Weights of a small transformer language model.
Architecture: RMSNorm before each block, rotary positions, untied embeddings, normalized queries and keys, capped logits.
MLP neurons of a small language model. Each row is named by its layer, matrix (up: input weights) and neuron, and shows model dimensions 64-191. Each number is 128 + 32 x the weight over its row's rms, rounded and kept within 0 to 255.
After each neuron's rows, "fires on" lists the tokens most often at its 100 highest values on Wikipedia text that the model never trained on.

L5.up478 [150 163  88  35 125 128 155 140 146 118  64 113 136 104 213  76 165  91  89 128 143 134 136 152 106 127  89 128  99 155 127  90  79 146 121 136 101 116 139 134 123 128 107 139 122 163  78 104  94  76 109  77 182 128 143 107  87 141 102 117 161 119  97 137  49 148 172 122 146 122  93 152  99 122 125 192 135 124 140 109  85  74 142 136 114 162 149 142 147 125 127 161  99 126 132  30 133 196 107 141 140 151  54 123 125  78 132 132 130  99 162 121 103 216 158 121 118  87 154 145 150  91 134 138 133 134 135  83]
fires on: " |", ":", " •", "|"

L5.up730 [105 119 124 148 123 162 148 145 151 158 116 163  95 140 118 106 159  95 144 143 128 151 154 135 112 156 171 124  90 110  95 138  62 148 129  95 142 109 172  40  81 120  65 157 104 103  76 106 132  30 129 154 150 104 163 140 117  72 172 101 192 120 112 136 149  63 134  92 152 189 138 152  99 119 129 146 125 164 130  53  68  93 176 106 148 120  22 152 135 122 126 167  90 130 128  88 155 123 137 210 161 166 101 100 165 112 135  97 167  86 180 103 156 133 122 170 124 109 146 123 117 106 134 122 183 173 129 147]
fires on: " |", ";", ":"

L2.up619 [ 97 119 108 148 135  87 119 115 106 133 155 157 106 143 118 154 188  95 134 147 144 133 143  94  87 110  99 138 118 193 156 126  65  30 162 129 170 147 123 168  87 122 155  94 137 124 117 137 136 120 133 135 158 168 114 149 107 122 190  17 155 150 101 144 140 123 216 123 111  93 120 101 121 140 151  56 131 126 174  55 125  80 131  85 143 108 161 109  66 172 119 109  64 176 196  76 116 177 131 101  99 122 124 122  96  64 137 169 148  86  91 116 115 109 111 123 126 139 116 149 138 115 112  80 150 133 133 145]
fires on: "-"

L5.up122 [113 177  85 109  94 164 121 119 159 130 113  79  70 152 102  98 134  83 163 118 102 111 142 138 118 147 137 163 113 170 159 135 110 139 118 209 124 105 128  46 138 124 131  98 141 130  85 126  91 127 148 161 149 141 167  66 150 107 100 101 159 164  72 138 120  83 132 106 124 139 105 130 153  99 124 162 109  98 121  84 134 160 184 119 161 149 151 101 129  82 110 153   2 163  88 106  97 115 130 106 145  85  70 151 170 116  74 139 126 106 158 117  94 152 106  73 127 135 149 138  54 131 210 145 115  82 152 139]
fires on: ",", ":", " |", " United", " New", " County"

L2.up178 [114 105  68 148 177 108 141 138 143 204  84  82 111 104 141  87 128 163 143 125 116 131  64 181  99  98  92  62 157 127 140 116 166 107 127  76 120 124 156 109  78  79 178 155 149 128 149 145  60 111 151 153 116 172 110  45 100 141 132  90 156 124 117  96 114  93 214 105 121  86 118 121 167 124  99  61  68 131 132  96  98 126 111  75  94 121 123 138 172 161  86 147  81 137 103 175 209 200 124 152 147 145 120 113 122 100  78 156 157 144 143 191 120 131 112 127 123 144 176 116 154  90 134 113 199  81 190 123]
fires on: "-", " that"

L2.up59 [141 125 233 125 106 126 119 112 157 114  67  78  96 123  89 195 146 111  68 111 162 109 138  67 123 112 151 207 132  80 108  96 122 151 173 118 151 169 130 140 177 122 153 172  92 153 115  95  77 104 153 137  95 136 160 105  85 123  99 162 142  93  89 131  78 121 158  99 197 160 137 125  81 133  80 101 141 207 173 150 116 115 156 128 106 184 117  88 133 119  81 150 169 144  95  88 101  81  54 100  91 177 142 145 179 123 138 104 132 108  88 164  86 155 131 105  99 169 120  85 110 122 165 136 156 124 169 128]
fires on: " |", " This", ",", " on", " this"

L5.up422 [118 157 110  66 153 163 117 139 118 154 147  74  86 160  67  78 153  92 135 147 135 177 140 120  71  55 148 169 156 149 135 107 145 111 174  95 162  91 124  84  99 130 170 140 126 153  60 103  59 110 118 159  47 151 156 147 123 131 135 164 147 152 167 125 132 109 164  88 116 102 126 149 112 149  95 150 122 158 177 144 164  81  95 128 128 135 118  89 129  69 140 130  75 115 134  82 131 108 175 126 187 104  90 157 129 130  44 138 148 111 183 129 116 129 137 125 120 100 130  88  48 165 126 111  92 174 164 131]
fires on: ",", " |", " of", " is"

L5.up510 [ 99 143 131 122  11 162 121 144 219 149 153 169 163 121  96 115 153 119  83 167 121 117 126 133  97  73 102 103 103 139 175 110 140 101 185 177 180 164 142 148 162  86 117 117 110 121 149 105  99 138 112 161  82 197 111 124 123  88  68  87 149  97 136 153 144 142 156 114 155  84  87  97 165 112  92 173 160 136 117 111  58 132 123 169  88  92 109 103 131 137 110 110 131  95 139 143 142 153 100 155 152 147 131 181 161 106 153 131  88 133 105  99 138 146 113 139 202 108 147 144 103 119 130  58 129 102  95 112]
fires on: " than", " but", " and", " especially", " y"

L2.up43 [105 118 103 120 127 137 129 141 158 204  83 158 193 149 135 111 145  67  75 121 116  92  94  76  95  95 128  92 119 143 164 133 107  61 135 200 141  72  93 116  89 107 165 129 121  99 116 107 110 152 154  34  84 136  96 118  97  91  97 115 113 159  82 126  83 137 136 167 186 144 157 123 139 153 113 146 115  93 151 130 108 131 116 168  98 149 174 130  60 133 124 107 115 153 158 121 128 161 168 125 131 148  98  96 105 159 102 180 177  93 158 129 149 139 173 177 144 118 115 163 100 105  99 251 136 105 134  94]
fires on: ";"

L5.up376 [179 183 125  76 116 108 130 112 151 165  91 133  88 146 144  76 121 155 126 107  62 138 141 113 131 148 145 134 122 100 111 148 155 160 149 108 111 101 115 131 104 111 188 102 149 129 156 148 172 111 137 109 151 169 168 106  86 120 100 130 128  45 122 121 159  84 121 116 164 164  74 180 152 111 160 140  84 197 178 145 122 108 166 134  77 111 138 140 106 150 122  78 127 119 188 153  85 101 149 119 133 111  75 137  92 179 143 115 155 130 127 149 101 157  63 131  75 115 160 140 206 173 157 193 111 130 124 124]
fires on: " the", " and", "'", ","

L5.up574 [131 126 139 156 157  72  99 111 104 129 163 189  99 135 142 113 139 206  57 111 131 139 128 108 149  64 107  90  85 125 151 161 127 148 121 135 125 121 138 146 155 184 128 111 169 159 163  79 107 131 155  83 120 164 191 102  62 121 124 141 126  68 132  95 106 126 151 188 197 131 165 146 124 118 125 135 166 145 125  91  12  87 141 160 178  94 109 117  71 138 147  92 181 113 132  99 119 129 131  93 122 122  66 107  87  81 100 102 162 100 145 140 136 158 144 125 114 116 158 101  97 108 175 116 163  74 117  47]
fires on: ",", " |", ":", "\","

L5.up241 [128 100  74  85  91  95 116 112 124 150 148 123 139 112 125 148  82 155 143  97 133  30 123 144  95 139 110 119  90  77  95 108  90 155 133  91  88 161 163  94 148 137 140 168 162 127  99  92 122 177 111 119   0 123 119  75  93 161  73 165  85 118 175 167  88 128  95 108 173 114 122 145 128 146 103 182 121 196 105 101 146 116 117 177 155 122  98 119  79  90 127 125 118 115 102 130 112 102 113 115 127 160 120 172 133 146 161 130 161 120  91 102  86 193 118 102 161 172 139 118 116 121 175 130  99  84 126 171]
fires on: ":", " |", "."

L2.up715 [148 126 155 163  79 148  78 116 212 119 110  72 100 143 124 136 132 140 181 132 139 138 156 115 140 122 177  94 137 132 144 151 111 115  89 140 144 156  84  82  49 138  98  98  77 105 123 106 155 139 189  86 140 155  92 100 196  87 147 136 163 165 151 133 152 164 163 118 100 164 135 136  86 140 145 107 160 108 119 106 109 145 143 106 165 118 109 181 155 112 200 118  90 143  93 106 148 109 150 147  60  58 152 134 186 121 149 116 120 115 178 209 130 200 125 104  94 110 165 201 144 114 194 126  96 151  59 106]
fires on: " |", " also", "Description", " Binomial"

L5.up141 [136 140 127 116 116 103 115 119 100 130 126 141 142 132 128 106  90 124 109 165 167 117 166 142 144 120 123 135  78 110 170 110  94  76 115 157 112 152 140 142 149 104 112 125 185 116 147 119 168  90 133  50  91 144 157 100 105 136 139 128  85 126 158 137 139 112 145 148 150 126  62 187 116 130 118 153 114 166 131 166 183  90 136 137 223  89 102  67 101 138 133 174 167 143  94 102 128  92 171 129 179 168 121 148 140 105  87 180 164 123 117 111 116 144  90 123 111 111 143 221 113 101 152 176  70  92 125 167]
fires on: ":"

L2.up456 [105 145 122  92  60 202  74 108 106  70 128  95 158  97 105 103  87 149 158 143 142 169 128 185  92  89 104 133 190 107  92 110 104 160 139 152 114  89 148 147 150 169 127 108 146 119 159 139  58 120 143 158 127 141 135 102 148  93 114 147 100 124 134  95  71 146 102 169 170  51 129 131 201  79  96 120 142  93 138  69 138  84 139 136 122 140 138 124 142  89 116 128 173 116 127 141 149  84  42 121 140 134 174  21 141 156 119 146 100 136 155 147  81 186 133 158 139 118 130 141 122 106 181 112 161 166  77 139]
fires on: " married", " to", " by", " for", "\"", " of"

L5.up521 [159 155  99  71 159  98  84  94 159 123 132 112  94  98  84 111 138 192  56  96 145 137 128 115 103  27 175 108 158 156  39 138 108  98 111 149 105 101 126 102 117 102 113 119 116 115 136 125 113 124 176 130 105 167 150 124 145  94  80 151  88 108 105 103 117 106 116  90 155 140 148 168  73 103 150 132 167  95  70  96  84 115 104 181 170  87 119 166 176  96 112 187  74 139 177  67 148  76 139 116 166 119 145 173 172 119 151 197 114 109 168 130 142 136 125 109 177 109 109  89  84 148 109 169  86  93 146 135]
fires on: ".", ":", " 1", ",", " |"

L5.up307 [ 75 122 184 100 122  82  83 136 141 128 101 139 133 166  76 137 120 116 112 153 118 151 132 127 131 135 175 115 117 130  74 122 133  89 123 127 172 192 175 154 177  93 147 155 116 150 120 158 104 128 175 138 143 107 161 139 136 198 129 107 136 170 129 144 137 137 192 108 178 148  61  93 102 118 144 161 153 128  89 140 113 151 112 115 129 111 165  56 123 139 163 171  90 177 166 165 153 120 109 123  43  99 100 170 132  66 137 114 151  82 146 132 142 130 170  74 117 147  94 177 110  81 102 191 125 135 168  92]
fires on: " is", " known", " was", " |", " could"

L2.up538 [137 168 121 135 101 176 190  88 135 113  93 101 104 115 183 211  78 172 148 140  81  67 129 160 140 122 124 122 154 168 105 114 158 143 164 123 161 132 119  86 105  50  88  76  99 116 116 103 134 182 166 112  83 113 120 114 157 148 155 186 152 149 210 168 107 126 166 124 134  95 165 115 147  87 146  98 164 125 151 123  98 130 134  60 132 104 152 150 158 108 111 142 155 154 127 114  99  90  90 203 100 136 181 140  89 111 133 110 121 159  92 141  89 116  88 140 159 130 129 156 115 138 112 116 110  97 158 162]
fires on: "°", "″", "′", " World", " Minister", "in"

L5.up114 [132 189  74 145 129 185 204 138 215 166 104 161 160 190 101 108  75 128 132 193  78 105 166 135 111  66 169 163  88 176 111 140 117 158 127 105  98 157 139 152 187 117 129 113 100 109 155  79 132  64 155  91 195 123 153 137 152 128 152 126 163 148 132 110  78 132 133 127 131 116 127 181 112  81 150 112 104  89 141  84 120  83 190 176 137 126 143 160 185 104 158 115 142 149 111 101 136 172 179 129 108 104 122 181 122  98 142 167 112  99 161 153 119 162  83 109 124 143 178 103 122 181 166  52 155 109 138 132]
fires on: ":", " the", " |", " in", "."

L5.up458 [165 138  96 128  47 165  83 144 173  84  50 127 138 150 135 112 155 123 114 139 111 183 144 112 151 145 139 107  90  86  98 115 124 115 167 179 117 128 107 109 122 146 122 112 129  66  76 107 159 144  71  68 142 173 125 171 114 155 107 100 113 158 104 149  92  93 131  58  92 136 146 141 145 155 108 139 123 123 115  72 174 108 103 119 158 151 164  47 107 154 124 169 168 142 105 152 184 120 162 101 120 163 116 110 169 119 128 183 142  87 108 172  94 145  86 124  87 140 135 160 180 111 111 161 142 115  81 101]
fires on: " |", ":", "|", " medal", " place"

L5.up668 [142 138  96 150 156  98 155 145  94  89 180 150 137 162 172  92 130 185  37 157 155 110  51  39 123  49 160 126  97 108 129 142 102 148 124  87 122 138 118 184 135  82 126 157 188 127 125 137 146 139 149  54 114 166 156 117 145 171 146 106 142  83 183 137  84 123 134 119 115 150 155 183  75 134 180 171 117 124 121 159 127 120 115 104 103 127 129  95 108 135 148  74  96  50 118 175 135  68  98 177 100 158 105  95 122 139 128 142 120 136  90 122 117 173  97 111 147  66 127 144 118 115 220 112 131 106 134 138]
fires on: " |", ";", " d"

L5.up488 [ 65 145 151 106 117 120 168 133 150 101 126  86 130 126 135  79 113 122 175 155 151 149 126 155 124  69 148 115 117 111  40 120 101  95 170 147 116 170 115 114 126 130 124 107 104 135  87 146 116  97 112 188  57 154 144 172 126  69  56 118 130  51 106 137 117 140 139  87 119  98 115 129 164  72  71 127 184 176 127 119 114  86 117 121 152 180  76 128  65 132  57 141 156 143 114 153 101  79 159 113 122 116 210 121 186 182  78 133 144 122 160 168 135 103 139 123 169 101 113  86 111 148 123 122 171 119 162 144]
fires on: " by", " of", " as", ":", " on", ","

L5.up289 [104 152 149 153 107 176 120 132 146 148  98 136 142 111 123 169 126 171 140 144 127 175 124  97  94 100 162  86 130 150 110  99 150  95 239  71 115 118 116 107 146 143 134 105 149 175 125 122 155 107 128 137  72 172  96 151 129 105 126 127  99 122  91 122 146  78 110 137 201 129 134 128 108 126 159 125 160 163  82 118 135 128 111 110  96 109 151 157 133 102  87 148 121 113 114 150 109 147 178 186 127 109 113 150  85 101 122 168 144  78 146 168  80 137 149 111 130 119 172 190 178  99  97 180 156 117 110 109]
fires on: " |", " is", " was", " could", "ck", "op"

L5.up432 [118 151  85 141 117 149 100  89 200 122 115 144 122  97 117 144 133  83 125 125 167 117 126 180  80 128 114 104 106 127 105 131 132 117  95 123 106 125 141 113  94 121 185  82 156 134 112  81  48 133 116 164 107  90 113 111 146 111 100  81 135 122 149  71  92  78 175 115 155 138 130  98 135 133  67 163  97 121 120  73  86 109 178  73 128  65  81  69  86 126 111 194 120 117  96 168 152 174 170 141 134 154 154 145 187 133 106 135 212  74 137 112 188 166 160  51 110 141 121 179 111 111 106 110  87 114 117 116]
fires on: ":", "):"

L5.up673 [137  69 216 147 143  96  71 159 100 158 142 124 113  99  77 176 117  87 162 149 141 153 110 164  63  86 121 140 115  86  81  84 154 137 135 105 170 122 148 132  92  94 115 163  85 149 106 184 146  83 155 104  63 109 109 125 104 150 129 144 166 119 152 146 105  70 147  88 174 141 112 117 148 138 125  95 128 135  62  68 115 135 105  98  70 157 150  89 112 204  98 147 105 169  70  73 131 115 173 118 135 160  64 152  65 142 144 133 148 101 196 153 130 131 174  99 139 173 116  99 141 123 105 153 121 115 131 116]
fires on: " |", "ue"

L5.up166 [131 136 136 132  63 144  38 165  86  98 103 159 115 115 148 142 113 112 115 156 118 150 137 146 130  72 129 152  96 192 124 114 144  81 156 114  91 161 131 117 100 130 184 192 160 127 166  85  94 183 165 140 144 150 137 110  82 151 148  85 141 177 111 210 113 106 126 124 121  98 159 125  88  83  92  86  94 133 132 121 162 114 131  85 132 121 189  99 138  78  73 176 127  95 129 119 140 140  86  94  88 154 125 102 133 102  67 135 154 135 135 173 158 120 100 143 163  94 180 133 160  90 116 142 113 135 173 136]
fires on: "-", " no", " his"

L5.up720 [121 141 104 101 165 130  68 111 126 120 168 174 125 194 122 113 138 111  60 179 119 158 136 145 150 113 162 129 127 169 139 139 112 151 162 133 118 174 194 207 154 169  93 169 159 129 141 162 134 105  82  91  91 113 140 139  97 161 150 170 100  85 127 114 180 109 138  71  64 193 182  95 111  82 155 107 112 122 123 166 141 105 119 122 145 196 161 168 109 148 162 100 122 101 143 148 126 148 129 109 167 120 104 117 101 170  92 130 160 115  99  90 159 131  99 149 140  47 130 118 163 119 142  69 168 105 124 142]
fires on: " (", " |", "\n", ","

L5.up538 [134 106 101  76 140  79  90 105 136 122 115 110 139 159 154 127 130 137 146 130 161 169 131 155 125 113 117  98  97 115 123 112 102 152 121 119 125 160 102 144  69 175 128 174 140 198 154  80 125  83 157 119 145 156 170  84 145 166  95 104 101  92 141 100 155 164 170 176 138 145 141 153 126 117 135 163  32 137 144 123  58  96 167 127 136 146 132  90  95 127 168 141 145  94 125 174 110 124 174 139 132 109  78 126  84 126 112 163 229 116 131  88  80 157 144 121 124 121 153 161 140 139 175  81  53  94  91 111]
fires on: ":", " The", " A", "The", " the"

L5.up651 [125 100 145 174 118 151  94  98  79 123  94 161  72 123  94 123 146  73 164 159 145 130 128 157 198 101 160 155 102 152 178 127 137 119  87 128 133 127 162 155 114 123 144 104 159 129 184 169  89  66 196 140 109  77  93  75 167 157 102 144 109 133  82 218  99 153 106 176 116 168 148  87 120 137  98  79 105 128 143 116 166 183  89 130  97  99 102 140 173 180 108  72 128  96 196 107 160 135  94 150 133 125 146 150 156 112  70 175 172 166  79  82 105 117 113 112 138  97 128  96 113 161 204 118 125 170 130 114]
fires on: "-", "ob", " his", "year", " cor", "ur"

L5.up699 [179 131 161 169 119 144 144 151 167 139 105 170 131 115 136  69  70 113 132 129 149 141 133  88 185  63 133 114 143 149 140 102 152 130 141 148 135 126 123  86 131  26 141 148 131 160 138 134  70 158 103 130  94 174 148 111  89 133  79  63 212 158 112 147 116 111 186 111 134 140 144  83 132 129 128 117 125 142 142 235 122  55  84  71 171 112 161 156  79 109 136 106 177 158 147 144 135 114 158 167 127 117 102 134 113 101 155 122 142 140 128 139 128 109 143 146 135  93 147 155 132 163 111 122 142 153 191 128]
fires on: ",", "-", "–"

L5.up739 [144 114 172 129 129 104 157 134  84 115 151  90 166 129 143  81 115 102  66 125 111 173  83 177  82 128 166 119 109 133 138 124 111 185 161 120 181 149 113 123  86 114 131 156 128 168  71 176 167 140 153 138  61 171  93 146 146 110  80 150 139  63 127 136 130  83 134  97 160 131 104 149 134 109  98 143 142 145 140 180  65  70 157 146 107 143  75 156 116  81 120 173  68 124 194 163 124 105  71 103 159  71 152 100 132 166  96 114 131 113 113 158  85 120 136  60 131  83 182  80 145 154 106 124 155 105 123 105]
fires on: ",", " a", " e", " Binomial"

L2.up446 [150  94 139 110 129 136  92 115 149 119  80 203 131 148 120  94 138 175 130 114  98 135 146 170 114 128 118  35 108 157 148 153 139 150 141 139 104 138 116  99 120 163 135 150 141 137  80 109 105 127 144  68 109 155 144 101 167 106 146 168 119  90  74 129  94  95 168 148 127 117 108  98 167  92 116 151 107 140  90  97 143  84 136  46 112 108 124 121 140 127 178 165 131 142 127 115 137 131 154 141  98 112 168 146 112 111 116 132 103 151 117 117 137 137 141 114 113 157  93 195 180  71 145 175  43 135  85  84]
fires on: " |", ":", "):", "\":", "\n", ";"

L2.up73 [169  91 205 178 114  96 122  81 138 137 159 117  98 105 120 159 113 101 122 128 128 138 173  96 110  88 170 126 122 101  98  59 156 166  98 132 125  94 163 151 144 126  88 144 121 109 144 168 130  60 135  98  98 143  97 129  74 104 115 124 150 105 132 214 150 149 171 144 126 128  92 100 126 124 106   7  94 151 142 128 127 137  98 152  80 128 120 135 100 147 135 179 159  26 109 163 106 130 133 157 116 121 180 162 103 108 112 133 176 152  97 216 124 114  88 150 117 160  70 116 109 144  94 107 146 103  84  76]
fires on: " |", ".", " —", " on", " sp", " ^{"

L5.up477 [126 109 105 198 119 164  97  82 173 125 125 121 106 150 146 153 120 237 116 183  90 100 129 125  98 108 180 141  89 166 109 149 153  81  82 168  98  86 118  87  76 113  29 103 173 124 154 134 137 147 104 124  56 174  97 137 186 143 101 149  89 118 175 144 142 149 118  95 164  80 138 110 174 111 144 185 166 140  81 135 129  78 130  92 147 113 121  99  64 109  91 144 140  89 126 111 110  87 116  59  93 142 149 108 175 110 114 133 154 153 113 140 142 105 149 107 125 117 138  88 126 104 171 103 123 142 116 144]
fires on: ":", "′", "°"

L2.up190 [101 129  89 116 123 125 189 117  79 115 100 193 110 106 142  79  94 122 143 153 130 119 114  91 113  66  78  97  87 184 166 163 121 105 126 159 114 157 129 120 110 104 199  78  99 123 118 109  94 143  90 120 102  29 121  97  27  91 134  28 125  88 111 129 170 135 120 156 149 133 172 125 138 140 114 112 133 134 157 171 125  98  81 127 125 102 136 165  75 123  95 126 114 151 141  90 122 180 149 125 139  93 173 129 122  80  79  77 204  67 149 145 126 119 149 149 130 101 156 131 117 128 112 133 153 126 108 100]
fires on: ";", " ;", " /"

L2.up316 [145 126 115 143 104  96  97 136  57 121 147  67 180 121 101 104  89 109 123 155 112 129  76 173 137  70 159 107 134 133 137 114 148 159 133 162 153 140 150 161  95 152 118 129 111 142 138 132 165 106 144 120   3 134  98   0 141 162  68 118 143 139 105 159 112 133 120 160 153 129 114 145 115 114 102 159 119 147 142 113 155  79  91  82  58 132  74  66 170  95 175 138 121 103 169 147 127 144 133  69 144 112 141  61 142 117  90  91  96 151  79 161 118 152  89 120 121 102 118 111 109 117 100  81 151 147 128 124]
fires on: ",", " Species", " Authority", "-", " Binomial"

L2.up595 [ 74 145 133 145  96 113  71 142 141 142 118 112 122  90 124 155 131 238 110 138  71 117 132  41  89  84 114  81 156  87 116 143 135 112 144 115 148 127 159 160  96 129 162  60 125 114  98 152  70 160 137 127 169 165 111 137 154 114 107 180 147 131  39 128  95 116 134 150 210 140 194 102 124 114 121 149 140 136 119  88 134  88 104  98 110 107 178 166 116  86 113 129 125  85 134 119 131 149 112 157 122 165 109  91 138  67  71  95 103  82 147 108 116 130 154 157 133  98 153 100 137 119 142 167 168 137 106 152]
fires on: ";", " but", " although", " and", " though"

L2.up674 [133 108 179 155 105 160  69 122 107 114 104 176 159  75 128 122 113 145 161 120  61 154 185 128 181 133 113 122 123 152 176 114 114 112 167 119 144 103  82 101 192 127 159 139 199 130 125 132 124 139 181 172 146  88  64 128  93 152 133 156 138  97 136 100 118  83 187 102 109 109  75 131  89 119 106 154  71 122 161 103 163 127 215  79 124 105 210  99  85 163 123 152 153  92 181 158  65 107 104 114 111  77 116  74 104 147 154 142 150 139 139 154 118 171 140 109 203 185 121 134 146 151 151 165  91  81 169 169]
fires on: "-", " World"

L5.up608 [159 129 146 142 160 103 106 170  97 146 122 129  90 150 120 126 136 102 139 135  69 122  99 119 202 149 104 146 125 164 157 131 115 139 111 123 144 142  77 141 189  64 159 123 148 134 131 193 104 130 166 147 113 106  95 100 133  68  55 118 127 115 102 155 141  92 115 118  74 108 107 149  94 154  85 161 135 150 148 140  75 141 128 171 127 109 123 130 110 124 140 147 105  80 104  48 144 110 154 128 140  96 194  84 111 149   0 101 196  85 109 129 118 166 134 128 149 131 121 132 137 132 139 132 131  89 148 196]
fires on: "-", " of", ",", "\n", " his"

L2.up567 [111 137 127 161 172  83 141 103 121 156 133 134  61 145 147 163 136 131 113 104 117 133 124  72 126  78 167 136  94  85 147 118  88 129  70 118 118 191 105 151 207  86 136 163 161 109  97 122 101 145 141  61 101  98 158 151  22 141 128 137 149 105 125  87 136  76 192 162  97 189 117  96 110 138 130 136 172 106 164 167  95 100 105 171 146 131 104  95 124 176 207  46 163 126 115 191 115 118 137  99 135  39  16 150 140 158 128 102 178 114 131 104 144 128 118 138 126 129 176 116 129  98 138 124  85 107 111 119]
fires on: "\"", " |"

L5.up550 [133 122 142  86 135 101 162 191 145 123 130 108 180 169 159 114 154 182 214 138 124 142 122  45 172 123 159 181 156 117 146  95  58 157 143 164 136 103 126  97 138 136 144  89  98  83 142 143 119 154 129 118 157 123 126  64 122 111 103 113 134 133 137 175 104  84 149 121 160 182 149 126 104  99 161 121 118 109 133 110 118 122  71 148  93 118 101  11 107 112 112  93 154  59 127  97  92 171  69 159 136 147 112  60  84 134 137 114  83 115  92 143 131 162 102  98 170 133 135  97 156  92  98  98 112 105 156 153]
fires on: "'", "\"", "h", "/", " −", " +"

L2.up504 [ 95 138 214 112 101 160  96 157 142 221 167 138 139  88  65 110 144 110 114 151 153  94 136  94 128 154 166 156 123  98 113  96  96 137 153 144 165 106 100 121 138 114  50 140 233 124 137 157 131 157 106 123 124  88 124 159 146 107 104 112  99 157 153 134 166 160  83 125 151 116 144 119 149 163  95  56 108 118 106 121  79 152  97 188  79 143 102 162  21 137 144 149  82 150 144  93 158 118 138 168 167 136 159 110  96 145 170 145 198 124 104 128 233 117 107 153 142 132 127 116 191 131 122 125 171 103 141 152]
fires on: " |", ";", "+", " Final", "–"

L5.up318 [106 160 120  95 110 119 132 141  99 143 120 157 147 160 106  93 168 145  93 107 125 169 124 103 148 128  86 139 135 131 172 120 110 110 117 134 110 144  98 145 127 119 109 150 136  99 149 116 147 105 206 100 183 102 113 105  90 197 157 147 141 127  96 146 153 140 160 156  96 150  17 164 175 114 123 103  95 154  90 133 140 150  84 117  85 119 128  93 138  96  95 109  81 125 147 135 136 196 128  72  83 141 133 103 103  31 117 130 128 168  90 111 163 101 148 152 166  90 114  96 187 122 112 152 170 112  97 156]
fires on: "-", "C", "c", "oc", " C", "qu"

L5.up120 [112 146 137 139 157 149 100 127 142 113 153 181 144 101 116 122  89 114 120 147 114  89 117 146 135 148  76 121 150 154 158 134 154 178 146 131 164 147 116 115  79  87 134 126 155 130 173 136 113 197  78 161 202 136  92 103 111  88  96 145 131 121 133  94 138  93 140 138 113 144 108 115 154 101 137  84 160  79 145  95 133  71 145  53 111 129 139 128  98 128 105  67 115 145 218 118 161 110 141 130 139 115 125 159 132 154 124 182 182 186 139 190 110 123 103  75 125 141 113 100 162 151 162 181 123 135 147 222]
fires on: ",", " and", " with", "ly", " most"

L5.up106 [150 163  87 184  91 107 118 116 131 158 110 127 168 140  99  97 116 175 124  91 135 178 161 155  94 161 103 120 103 110 131  84  14 169 175 146 103 126  98 156 147 129 132  90 123 172 134 117  98 111 143 109 152 109 118  26 167 134  47 166 168 169  58  86 122 110 202 150 167 113 111 118 140 146  87 181  81  95 130 137 119 117 179 104 184 153 107 153 140 161 180 123 129 146  93 128 134 133 127 110 140 149  81 135 165  56 148 127  94 120 134 109 101 111 128 140 109 146 173 180 100 141 140 125 136 165 100 114]
fires on: " |", ":", "-"

L5.up400 [150 125 123 104 103 177  63 118  76 119  87 174 150 106 146 105 102 150  85 139 112  86 103 140  86 126 149 129 123 146  80 151  87 127 127 145  88 111 133 126 127 128 129 157 135 158 131 177 137 149 129 177 144 162 134 135 114 108 130 146  55 173 146 106 198 133 110 148 177 148 132 122 127 110 117  78 161 124 148 123 102 119 196  46 170  79 152 108 125 129 152 133 136  77 141  95  84 117 162 141 114 106 179 101 107 174  97  93 103 106 137 168 144 121 169  54 115 114 122 101 181 115 141 133 129  70 131 120]
fires on: ":", " of", " with", " from"

L5.up196 [180 150 120 103 123 120 142 180 141 118 102 141 147 164  89  88 121 165 114 102 132 132  85  89  99 110 144 159 157  81 139 167 146 143  62 118 146 127  78 179  64 179 143 106 151 204 141 136  97  73  98 117 154 145 148  92 116 139 139 143 138  95  86 175 140 131  82  92 118 179 108 218 107 165 161 160  99 122 151 124 154 117 140 206 179 136 159  85 171 113 114  90   7 125  67 111 120 110 122 144 126 151 123 123 125 107 123 176 156 101 113 190 113 186 127 144 121  93 172 144  96 101 116 112 174 111 115 153]
fires on: " |", ".", " their", " found", " +"